From a checkpoint of a small transformer trained on Wikipedia: 44.4M parameters, 5827 steps.
MLP neurons of a small language model. Each row is named by its layer, matrix (down: output weights) and neuron, and shows model dimensions 170-340. Each number is 128 + 32 x the weight over its row's rms, rounded and kept within 0 to 255. Numbers have three digits each. A neuron's up and down rows have the sign that makes its largest values positive.
A block is one neuron, or neurons of one layer that tend to fire together. Before each block is what it responds to, as a language model described it from the Wikipedia text at the highest values.

Responds to: Possessive determiners
L2.down112:128116116165126191132114118105105105115158155098130134181155168200120121098112102132144110123114138135118149134147114103151136159143152123162138162064156138062078145132128088148162135150167180126217153139135165113119134128139119117108102121111102136082110118176085102084115118102124102146097191159155186123119132092159104148062124121104136146135134142105114153176129119052152120105127152111063170154120141106192130146076127131152171087143125151138083125127186133089168163131140114141130196131125178159080132158196
L2.down664:070124142152120124165201113059148075170127140106131083129174154149119116131106143135148130140094113128092110145109095103138160140116146143184130159101118111091125130099095124144137099119160170180161122122186084101146159115114097103126141114137098156078108125129096133163114166084104141139084127130175145118151145122141071167086079121115149142106133148096111106121087135102147131135107146065133147094093148132142154158129146095127163116145125140189086107083255104101152110148146143141147149135160125160115112152138
L2.down856:110149107156187189137132107089174140176148131068150148056190076120206146176146132151117118136131146098121151149112088082181156148149143128135061179114188176108081094105161135139096139077130099148161106098154139107124104127084118131126098131147134132097108120130111113111124165126125129169130106128124139152159151167102121135121091170101143180093134142087152151141139110150119120098110141105119126153135141112151142117099097088125177087125137044143102081080194120091148045135108151201103147142103140136129142156171
L2.down1117:088143168113117143142222045065106071178109109109106147117178134136189093142123135138129118101143116133126150143113120135147155147108092136139126156098143080176112154148153084137091151101121150140167145115108087110119174090089120121130174105147125122123103170142151171135094116122093117206129164139141142165103105112131100137121122140062104132113136172131113103138093164064152078065128113079111181174109135130150146170171127091129186149193154142129134130109255130052118114187099170136153124073200121075138081156165

Responds to: Decimal fraction digits
L2.down602:121167104099128124167072097108137122161094113133078109115141055105175141193174142129151168170139182115177102103168136094141143111149150084126054103117156107109159069129158134119171061075097142106127195105164101144141098086157150144157061147118078144118115131080169100130133078113135123114150058088096028188103096180144106122123115149114100122154073165197139127156138110128144136180095137128100158187170152123097156194101108126079149071120133114090165087124089094137139118160169092123073136111130115130131124135187
L2.down692:111111136109075144200194092108117110086124161117162064135124110133132164101131162131183083116122146077148159149106111104092095090082117153139095111102136121108140079147144137142116134124133055089081159090140165143123102143114118129114150115178142151113070145101162169125141140068170166142089118151183154078120062120094153159137138056156107163115109113166089168073119135140160130119164120117070172104106087130157090122156124124117132124153127201191125105123097049097100150105138121104143139161157146149157134208146
L2.down972:152088084155138128115119117183168105162127145150123140107152114058125114096140103096160158148137168054132169130105135095126129114119102143167117085101135168171105131117198102161141084143136097100144146180194072075080142091124114103099133088111063104154111129128199105146168106131182157146111119180098114117066156138088078119212065135144108183206168187119158125155184071130117123124154133159098189149134128140129121084156190122135146108187148144123163125157141095173127125117212155149118107120167066088112155157105
L2.down1103:167198157099160105130166088117107155147127080111136088094126132137167158104164202129119068125108156167168151130150134122144098110162100134180041063145137122157116122131157133103170149163146098140086084109077174166155099163180135105134149087179063168086100113137174096164115131139090110087107155165061166106055138144047096126174126141122092190148138102126144120111120142097172136075102110154105101166119141138119143116089097116186106133146058098118104132155156168130112145095120130103121143117095112146136119129088

Responds to: Word after a preposition
L6.down293:101137112061120078122187141134119135088126100153111128100153110151159155131124103167122127146067106187062050113117148100131118113133102131131138124161122085170141100118185152173188122127125093142148068118130132111107087175135186080100162153148135103083109110152148213139094124163125166096114095142135132131046123165082144115107106152169083138082122092085127165141101182082061100151146130133105104142161185075088112162129126132101183100131139103028140058186145113109116126099133134173086162164121099093153095212159
L6.down357:175149138120109144138101095118139147084175122090099087085086167133067148069108080080140133078118147112112119124063145193090109182120148094158132133087128125153110184141152102175153116146115108130139145140082131123124157133138123140075139128084088142162123133147124217183138096092102123146177159148135164090144133088155077127134084153107073173112109190140145151113116129076120140067147104073083108073125132139087154121096128054135216116135129083149205170184233115119171115088111108144159166162102105105147117158136
L6.down359:069118118147114175133121115123173133121116107194181119123095082112149116137099127165079091128113099109188051143137177152109159142120164128123162152228096097117131135099129099126158150129137105137115070126172160124120112135089171131140104134121153138173123105101104147171110119138174075195180123123148104125179169088126098112076120139149144149109151130150119187105058158119104118113112125030092080168117146142102094138110117167096153127153122078143129113120191130078122146118134135171166090128117127106154076106093
L6.down459:092150180160140190127131114073132130168085112130087086102173074127138129111111166152165143109131092133125161076130074133165095138113171096184121115131199094044167129148108078125103135091137150177141112134090137132111129109136097120149135185174124108132095066127151131149099179106150101175142094168111140096117131078105070155101151160162102111142200150145121114123155132094124174102088099092077155122129124164135139178154142106100101072081115106130127092142207120143069091125133102142134110134110140123091170139156
L6.down778:123172154159157097105102082147139165097191107204153170173076122171117134133165108087091138085160090180136145089166124065112144170160120132094138114192162088158084079126175146148149154156081113148123157151151214087073107142130139146139145107158142128083123163115130128114071132168100144089129147119139107117121124060158134146061135202128126149107175099090117131148112171144136105120172110126129167145102145085150144089057140107146080171191101181130132072140113147127109124110127107112090123151198117116092116144161
L6.down972:139181154135110081106196104041098185092115110131148098140120150065176058142130137121113096206148132137120090136155176149147124173091122184121124156148095118072090122132096109073126145113139169177131123127142085076145079144068127127118107139206127162069115161134154148136103134145129095115138121157143143143162110096115107133149121087122104132113170155120158152122121182090115150128098108097071135156121146105192118074112149128169170142107122156027079117155221165129160132175145169181159096200180150180138142081158
L6.down991:119132086118119124120134133139084159151197199173151165110163134123056151085150088122130132133046149111142093110164076115083138133141152102110167093183125060059152164132119103143112135122124199157181092064099133132148143141148062141154131204150087112099062066101146137132136152142127085168093106100140153106117075089128074174125148115099100134147177095130131168119062114093047140160167102125152140124135143097079153101133104132098109135120199150114153151138240112120153120100175101185087109116169167133146138165121
L6.down1259:112119133183070112156132119081099159135065154082096171079096079116159141129043089161157120160139159166052080110123140046143178097201147116137106091105119165113136095134169158066105153101132148145103099092122104184128167142119133176115136132128096127139142154122137124136158129105089166115107086104182130160182175102128121121158090088135157156137159134129134136133110181146202186201107114154121091079136119088092129115088155198071098141140165069132094131101122145089176135128075137122127135087141166099145129161146

Responds to: Apostrophes and linking words
L6.down16:135121164164134133112123129138131131175120136071112146072122154084141128128090182104017147112125133168161143120146125130155085149095082142120155163183181075104152124134110113189140115143176141086161093154067093107143133111107120158178165149099139176082149118134166137133123096144159145134159140090130167141132170138121155101150163063104118077145106133102157165144128070141152177117088081148118139162136094138084149090105111122152129144050134115152152138146069109120086213124089094150136087125147122115134129132162
L6.down115:126140164101062154132199150120170132109097158148143174136118147128158121156132167146171138091151157181078168090155104095131191074125079149131137097088094124091141118096143098136180174114086136163148158112161091123163166107072138102129116184168110157114113105131106162102167163114135111143210081147140136093153058159081138148142086151124130093155120062130108039137083110070149122119116106089148129126106102159154184135119148114138143135091144167134095115099060092168154104144156130116124115140141126162130120145187
L6.down409:098124107187065187095124167124109105174074177158087087101119079136134147163107128126182092108141164128164091122127085172118136094085149136160073168166129173144138044169138091162108172100193190122142154097090155112187100149113178117172146101154152116093130175114126126119194101117172152109149121102176132097126127089118130076173173155111157121041180122138102143091063204175144140193125069075186097133104129101165094093139145142137164062167119080206120139163128065151120169170106124143176154167126119143164093125114
L6.down515:150138130119163178089119065108155094149120070081152164140150105128119092144141137069117125138084122154151105075091128103163102139114133125089194136119149098077105135149117130146096141113150106160114086167147144125086167112075089220094158142121125131120125127084105102082210140068043098215091126142107095127131161135149115110029140141138110089098111143107102104129127127174130190145124154101143087124144116149110159142149087149126109119149083100139140132094124135138158164114146148110085115143132177122124175116117
L6.down668:169171060104097148154098134113115120129142127096146172094101152151130143138132087111120031163114092116092110105136091159164117142123140143040073118139128082128151117104176055086174151195100098161092150164139176148116131119109175147120108101130131132105054137143146128128143176095147140142083123093121135120116162157163120150135137199149170119169135122147138136083051081115071115098161129135099147140105176121171085125173077151124085152126093118154148061203054129077144163093108113146188123167115098098104088135147
L6.down793:191141109126125145151122139166127129103159131107137137151098141102150173119065106126096203126138116098101145144133150198108134134128209152124206062147100070140093086149133102037146092116077162088145158089171134128161093130202157119148128094138169117103108058163110098138145138105122137074103143141138151151122110174113175122180178175127177163102129148063115093133118154106112099111111101106154102129101135121227123108138117165167131106170129105131184066120069088086148140138096129148118095079126116069125137129110
L6.down1012:141052143094079155086109121110141127093104160125136127124148156165091191146121116116114109125164194162086191133084114035123166166152087148084192121110129126124103138092147098131103120117173185093114171122123131131100103041125170105133224107123126152101102093152108151114122145144122068128085130146137151104156140130103134075102137128110144092097083170106112119129109094117139158131107137150161140111141157084121073108191171125192158145133131097090136165089075066122103106131202065113163125144107143079170109169144
L6.down1197:107173132163186098130110138097066095118156136079118124112153150135116098101119137160109068118175110090101144113119138178072130156139105084108137096082160122129125074143129197174122127100076113111123143118119121151073139128099132102178122169107150124213139151127187120082121077170120091152120108160127183069119142155143091124157124151193159126136135143075141149101115139168108197109143178132127128126090116141127110073116144111203180146176103161149163135175208140147119143113146110142125151162087159144142138133131

Responds to: Clause-opening comma
L6.down323:113091117169150117109144166140115156183126077129074091153118053106141231150109100110126083137167144156091169127105086124142170146138112111135053151119127115125179179086083137120123114136176207091099089124117143108115175131157129151110116123107114182153093132168142117122117102090185096048118132162202144107129133077144092130107150083121133200112188131152105138114104118089117078178123119160061199160111098129118089142107112172111131126125086157159172100116118123142088142100173116219059140056141171129167114124136
L6.down411:134174162195127105136113106091138089118114159193108098123110149176084114133114102153158149157080098162144155142103163099131119094121142125111188128143112103158118103120083109152133084074083152160110117108155141136149142034205190120141138135116111111129128135153134172083065129152139068112089100122167092088166120126150164095089139118090132066104071076124146105128034132163144153119108148100151143122113107089142087122160150112120098128073123109121066108123103118082140102093122132124092136148105137154064072061163
L6.down525:127099072109174129111123125150107129129143117143106146191158075102109136137103148153096186107106129083108156168130116102116101061138095199133134160089123109141088181139129121141134138165097169063108136154148104107047110201164088129204155149127164150089078159181105061132131141068178170165185097122118151073150141096161157164115130150117145085141154142129114130120180081133176165065105149112097127084160139096126097098087112130117174127118174197115107156123113114096095096113094130090155082098147136073130150127092
L6.down620:133081161144135098131114103134152170087109122042104038174146104149157092100171165108107143140100139110160141109135130142144182134095166104140058167116143069169101148136126075141085141098118099148090103103149144124175101087143156118173104144097118146184157144091080113120109112128101143072125156175136125111119117152122150147102149123136132106133115150100077113135095176155146124122093190153196098167179096114091128158172127088151135165055126094127116135094116142149053127101120181181118145174086170101144129146171
L6.down682:143139121133108139129090097129067124128127096156133117135140146121116150128152066139158154140148145057129125181095128143149112138103141159177057114119102156106154166155109126147147181091137128151099102139129117127078136179088147096128111100125154139144124094171137117114097119097112226122120113123125139147132127155113124119163109135161155168134165133157121139115151136110199115110065145157068143134116128105134108168104121120103098129132141187136148156056128108128110137147138153204179148132141087151131144123098
L6.down956:115128035106134102158115091147153082112084196158037098147134147138076102116110151150120130087101159142091160129197129178131150139113105148125073165114136139152090124081122081160165130101115181151150100097122157137144122152097109103111122090129116132135143067142175130083094054133159112174144144084091153084142105174094136144117126115153162148136156116097147142059112093163128065065189165161086117127139115124113102149149106122144132182148127056083048101108163162142131191155155140164146097125136166101058117096153
L6.down977:132109169092076156113121161132122136133171163114196135073131117140085151175167102131123132102111125088131103107146121140118119161109144166099130116108152099200078144129085140153072092141097153142172163147133086153093063116129179070148167146125139136162179109149153127089157103129170104121192082099169173125144103063112107169118087135152082084165133082139133082143107150132095076154145018109146125087108098132150135179075158139140107095137119092095148107111172126094159091118132082170134124141114134116139151154112
L6.down1194:101143130181102114103135169152137093167097123149073159179117110109161152082143127104055085133110145103150126118112155163189099137110141080157095192115120123132191131137077112194126126160089188166155175064168154148061162122173072164133120125088130111144098077078099093103091084162146123112092079088163175111149153103128175148135129111108088120140185085152147106118156096159189151079104120178100125137091132102103106076076114154081099108095140163122150161078048108116142148141119127116114130108103070159091113102160

Responds to: Comma after introductory phrase
L4.down321:080148132111178087152147115169110078121075131131058105114113107150151146138125190151141090149112137145101103138134160174157155134127107166153149193114059086188171118092120145181136124147159168110079128140141072093097114130094098103140110136127134118090092121099206144152165148131111183169127100102088144107127088093132150145139121091163136108108095117189101039150142092126088098124133118111148159130187066165132075127138185155136132116085132140113122199143158126125126120102189175074095132098183113114075143141117
L4.down1010:172098154089134117047117125175112118076123153114164118150096112140139162118140139120102167118117127114110145133100201085080124147111088146070190074106119112150161148124118099138093102116149114123071155105145103160120085124161119152103158164110093108145137124072151178175119130154123112138134128115083128085107160142172144124108115146161140116154107135049088120086051110141118088149169129156201174087103076098145185149202146155131138144146173119119156095129045083112088153172079159126164121119145154077142062120147

Responds to: Conjunction "that"
L2.down58:176122125106141112128140108136178197163107154079205189137149153134066176167104101143134110182140093060183126083172154162126134087117153152190116170108106084123112115155190172073155051140126143160210145167155108061089092032133180109091098105111218144135193116103133180104201145158136133129128112124131094087074081152172070127111116098114156137195224133091102116080133102129152121127166094131113156124141099108109145155121106116131106150198064159134182058152102133100126074143098121065110119090153159158089175154138
L2.down619:120159140147115117114113161152132098117134132105099102081120175085129165140116146087159129122107106131109108176109162140136093140095111168127111156098067026138151125136147176126145162154079073122155142109159118092109130109131119092146110112122173054077140210153170153144088126156151144176113123104212100149116133140169110115109140121119142077102130030140121123134098200132101146153095133106112113092107112139172152123135120131107133129189110145137174170120105075121099150071103142107108104117150124089167187157125
L2.down660:115113181122134138122168125136102142103151129143197118157094156131145136160155074119170219093123082127137110112113199096149115145127116172100172114092153101163137166169112180133101167154110123067120139173122101154089085086057137138141161115071187139078131084097145129128139086137108141063147135155141096161110124110114100143094114110151095097113086098125081170047145167106075141128138142105103115093133157094126046115080112149098125120088203131109148141108092129106122163097152192169142125174122104150162092124135
L2.down1030:092111172168115112074104128105107166163074083128100193185138131102074183135109122155133151156104165093088138167129185151140141153064116105165169168142095089117199082117136164141124136088137133125080119222079122134128094147154159072114070078121128110130151119169100123128111126155143158151137092103066109146100100143199061066145132126106073090174139111062105136091082168066155148144131151151164130139073134140106086129118137141168141153047148156132193139135122126137103132105122120127118139039108096107135135162066

Responds to: Mid-title function words
L4.down509:080094144080170197134138108165150131144112105078149144186104100140121122114120144103105106143129097121121151154131154135123120170125089145150123154166087106126076096129157135079153150139122097100106151119145096122072103074181111150193117114121122120126119101117119137146057085165121190201134125215072093103076130128137147132156126128138095129124159136179134159121229176151094141144165093145067107107118055100099150155177144161197077182145109129144116145111105140087108129118109111121126133112120162125149140181198
L4.down532:135123121118110153114106111145107152194167137080152048136119127097136141107115147077129091121114131180155108136125110090086115141162192155165136161109067169095177146171139117111120175146123057119121170152110070118125185148097165125127178117085105127149121171126157038172119077069147093097142150130152089118104126171131150141094145109126160151134125142121147138062145186108161108149166153108077123183138086098188125108128149108165110114148102203198191136139103138141105136135147039101154085166093120103179126075096

Responds to: Preposition "as"
L2.down231:173131138104138104108147192155102126102130137121133119127053127121140108141143132117124150132134205070131129121136073153190148087097140112074072101073127139119160154125100187055091093109131131085109167131098047144148076059104113135145125121073164095105140089115099140039155195116087131173156172118138108184156137142120110089110139156216171146198150134068106109170127143128135120109121085121114159105064126091169128152172108115087185141057109108163142155142055115120115172077111137129099097156135116112144187142120
L2.down537:161101138112115091119063149169143138141117139156154087112094140088095134129151090119105099113144131146058161134207084085136155075142180146095097139127072138123108070161123140105140130103135092105147073172135108146123157116090120112089144132046154111142160091144188116110144132116119114124146145102101140123101071138128118078134163115196130147122216100115079178118162113121084161106103167177105155150104100141140140140154111127173151130183141121118145164137103127160122150100080128126142132151187163132176126081205
L2.down577:173139118137095196096156138140172147130109173141108135180179193120122126133151147076104153075077122118111095152170070122138151140083176140129100143070133180093124089124130113152142194114192115122104131157160128167150121178118118107111139137096169152147125136188177135136115091110179140172128149112130145173073137145175177140136143143173120132109113140065111169102157143114123166117108125139144156096092151127084080178152134112098110144144147143193115132158162121132146138132120127125141132157093132127123131138111
L2.down1018:153114150135131135201108136165119110129127135157176115157090123080089120098138128074144088080135119138109174118166062057160137099113159090052089124151139150119121143117134140099107151141120172091135098183180148148127174105143121147126132128089165151113152096139170157119139149106076113092136137108099145120128115177161168060123147197170102106112208126082089157118158096104096138157151194147172165162136107130177135126155147111172103165106129201133170073087163112162097158134113171135129135141117116118169146104147

Responds to: List and number separators
L6.down57:098083107172105081114114070128149187109090124100105210068143131137116164122104154142076105153136146104130178131124110185138131177060123037119139083100178051093149128083180110091149105136137138166078118068106105066178124125123092132093181077103060100097124122091161104116138099117164172156239128178164170188137179122147126047163117070119105119114113120152167171109146033149143158149179139112155166073126151144138166092119129106124134096076123108124147171121136189079129077147071161125131108153179144184128156196106
L6.down418:111095155111178115190177083089135137123118148118168163144059126156100161098176185141166125098134194108120145129178064039090117065099174114186123111065125159102116107092159070080126066157163108130095116127125105110159105078131151188159170113143131136130093139121201101134146129129091122095099113142145139095117090114139114113118136154129101119073140113147132132108121133063095173151154097166114110109120176113166157141090172076139126093125166088172143105142144156100136161078096169134162124145137110051107127144120
L6.down490:148133042121144129083082092128159147176137147173165120135125090117177150091097105146080124129121184119151156098102119166106113133131119178131105183150137078094104134107126115136068156108090137082111128110142121093122091073135177124059127119115085128114169112124145058104141077120183149132148129110138127113154132128157073169138137161170186165081124138101084169152167149162130160139131133098111102114130168125115150169162142146076107099145173111105140119076202054077155136104085169093107101154160156172101108159077
L6.down505:130136144116143077139078074117124102152134129096129057150132177160154107105187147165143181166106096092181135150065111147139141111143072120127089158134134175082142123160152151123115129140159168155122116125143111171057088168137077151145190105165163088136148173124086148116111084101121075095133056149188115135116125118079140160138130116149102131132145133163081131133123150096147149204151157127114142156138159065098074060111123157083202086118115095158133158066172075128107090131166078098150140149122136095112122134146
L6.down795:151137138167150097115144123144102100092095158157099144096113117145130142081120073111128102107225169129150164153090085141163147106081144091084082189080071150133087172128162092121092115084133149074163144095134121104114148127199086070140137160132138163127162105114166113108191092148168138117088128111170116127131147116132135141163143062112149091210145143073110111110209149097125125075133129175118101127117085152083125163148076148089117159081136118122135174104043142113109104121178174163133188132157117154170165101165
L6.down929:121124053034171128134088143116128189162106111140124089058162111048124113121116104144122108123170168105161135091108077117135191096163122101118154137126148093058169102116107150100128162140120207138168096071105103166159129177115137169100133130115119150118158128129132067135086121111163156095145104107119122104175141079127109125188108090106196162165107169188138106082101166182156150105139112128135113103186140133077093095091127078065196076144107157129113151118159121166138152137129094100132096122113110143138080083080
L6.down1195:116152138114145136123043104167128157104117079081172079195150122103101130112102135107110093102168077126107139115194046122065099156185158065162189146163111125138113167117100113131127126138148118075118120127106079143142130137083126108148049074138151171099130103133117142120155141136179152090136178118081147097118129149093125127143084152110151140127128101142146092118140120094158105197171156119131151106122112138133142105110124184166105058134134171173151160116087147150115111096128177114111131115177126150100131079049
L6.down1279:148128129085107065119131144091095144095180148181098152096172130132084125152137057062173144132146173074146109135090176196141158123112133130167113133101146151132122130146067091085136150102172159073132137140078151129129185122077153123136109090086130153138116111190146136135146106134115193107127122110122126092115072098103091173164101139041119085166153175205147119111126155121168142125133073135165146110099115116147093105101111109058137138177167113138141144104149124150146108139183019176127175115128138080135141120126

Responds to: Mid-name word fragments
L4.down76:178095164113130176124121108122157101134139135139140094139146164124124114111149135105110143120059048133091131145087107119151145105145188160130065130123177212150117119152117133149074126100147123114176121135055127102126174109132098180180160150139134098156078170111158125149171129102156138127147126159224093112120162135161073152081108133099155126098121131164139147104115136156109102150165128122160137115116119107159115137195117096122107112183130088144120047118148139123147148114089157177187173103078114116109137145088
L4.down913:138190054107168178099104079101095064110129128071110064185110080104082105119145112133138152097133117127122124128151117143149174050156132204093137121175088091152132093097090142120127112154067135157084179131176101106167135127182128082095178140133137132124123112139090150194096124142118132108122077101110084076108151149127129107144149145137106151172118155148161105089143123094123085192119160080165166126117119044126145190157092075134176152089085122123066140126189100135158096116113193132127074137091132122091095104101

Responds to: Delimiter after list item
L4.down223:158120159101154142155123056122119125129169117132118178117112099161130090120133151175098158108155176076122171112165095129143148124110143120153127124110112145105117115183131108141123136113116183116120161163119166191113116076122097138084114179120065159191152122103147094056207135109119132119073192111094141156130111117172146124143147074136122188132136168117153168134114117142149184049147125198123090123124134145155127118088088158134119097141138135109157202181155108089108103105164158132165149166139080138107205122109
L4.down960:089145113065130125116153116114057124110180119114142149074105100148126157140123164150055152112163060113212110106128170080146129135126172100194113200124067137137113163175125149155138097167145136126139077125113160179168096160119082163114114181100163134141159082135102130133213182135145091141134119109134095143170145040120125081123094087135191157100208123136143149098133157156131125167212151120145055119130137135127108164147170125073076104193181185144099110123052101097120121119133122126175109125128111134122074137075

Responds to: Decimal percentage endings
L2.down777:144190098140115143119109121093073089149094156186158133086111113148112158139173167124103174129168049138129126170171148178167142132127135090151151118144116051169170103114079125166061086114155113129130158129137103117112111157100118112189168088106151130153102112086168175126153111128085163173111085151143133079091095133157077121147182138130063112066076125108089152123095170174160123137072089150150189085130113161180132165142110183130163127121133102174133154152120147146074136129152128131123087126130096128129155160138
L2.down848:149106116061120134133114133097113154089168114182112088173167109131116151138108193097094127132145123146145187066132081128124156105127067175119102100125131148143174076086112112151009126140086125129136181183131163149122134147106154129106119191144156127147106140151115144097139120162129142145134119186131089105122094119201094130112117110185091092122098072044109140112122157109150109127068149129145126159124134178148138197109125143144107142126125209117119159153069134117091085047087199147141070136086087091139158107115
L2.down1043:216144097162103097128102164100115108116076120132086136140158114149091087034171155109149139146095139140105132162162159147121139085111133124174087070112198109102145084100122144087122138143112221060139169111144133137083113098139105131181122163108086129114094155107157111141170117156158129086128109114115101150111136128166099130173130146093136117151041173181128104169138116175110148088105106170133171112153151103105145177164153101210123084167067137115171024176163109111140146132132114164125119099191080181136181094094
L2.down1187:172122161079082126118127139110115159124092174163089114123040096133133122101148110106172130118110169150081163112137104067101176068158134137154114082100124115174116130206154156119146076142196137096071164126147102140108119145116132121060076136121105090143122147121166120151090152110154172125096167093175204135175172137159161115129114077147117087145106163045079098189070089135133130130121159133163121090111136134165153067066109107181136095112076154148127097103156149142162136140148178145084155146092092096134127100142

Responds to: Contraction endings in quotes
L4.down1234:096133181130105155081119191119207127124160131126147120122093098200100137095087091101059181169133156175069132120135140080124164134151173157159042152131119105148050115122101133153154106123149147098101119146124144082107139126138124159069145111092110085115138104085096153076124081094155141125089162136093189086105122127130101135152112109143123163154085153132147122139064125086116192080112093092103080123078119146121137215138115176118067112214109114088128096133104144177165101095166177116124121156069090106167133144100
L4.down1265:124100128142113139144157158166105132113167209158161120150151120137111095135157076133122129130154141065142120199105073120138063164108129130091117078119135154146108111122045105088129129144117125092112156099141120128165058161138172171154133101159159126134192154141081101098126091052140130113097158134156206139153120091136202076126155084158124135106159091148120159109114104168094176122167101121127123071113167132228108118125104140095149143162153128125102085107087190138163155186120144087130112153056136105123147111196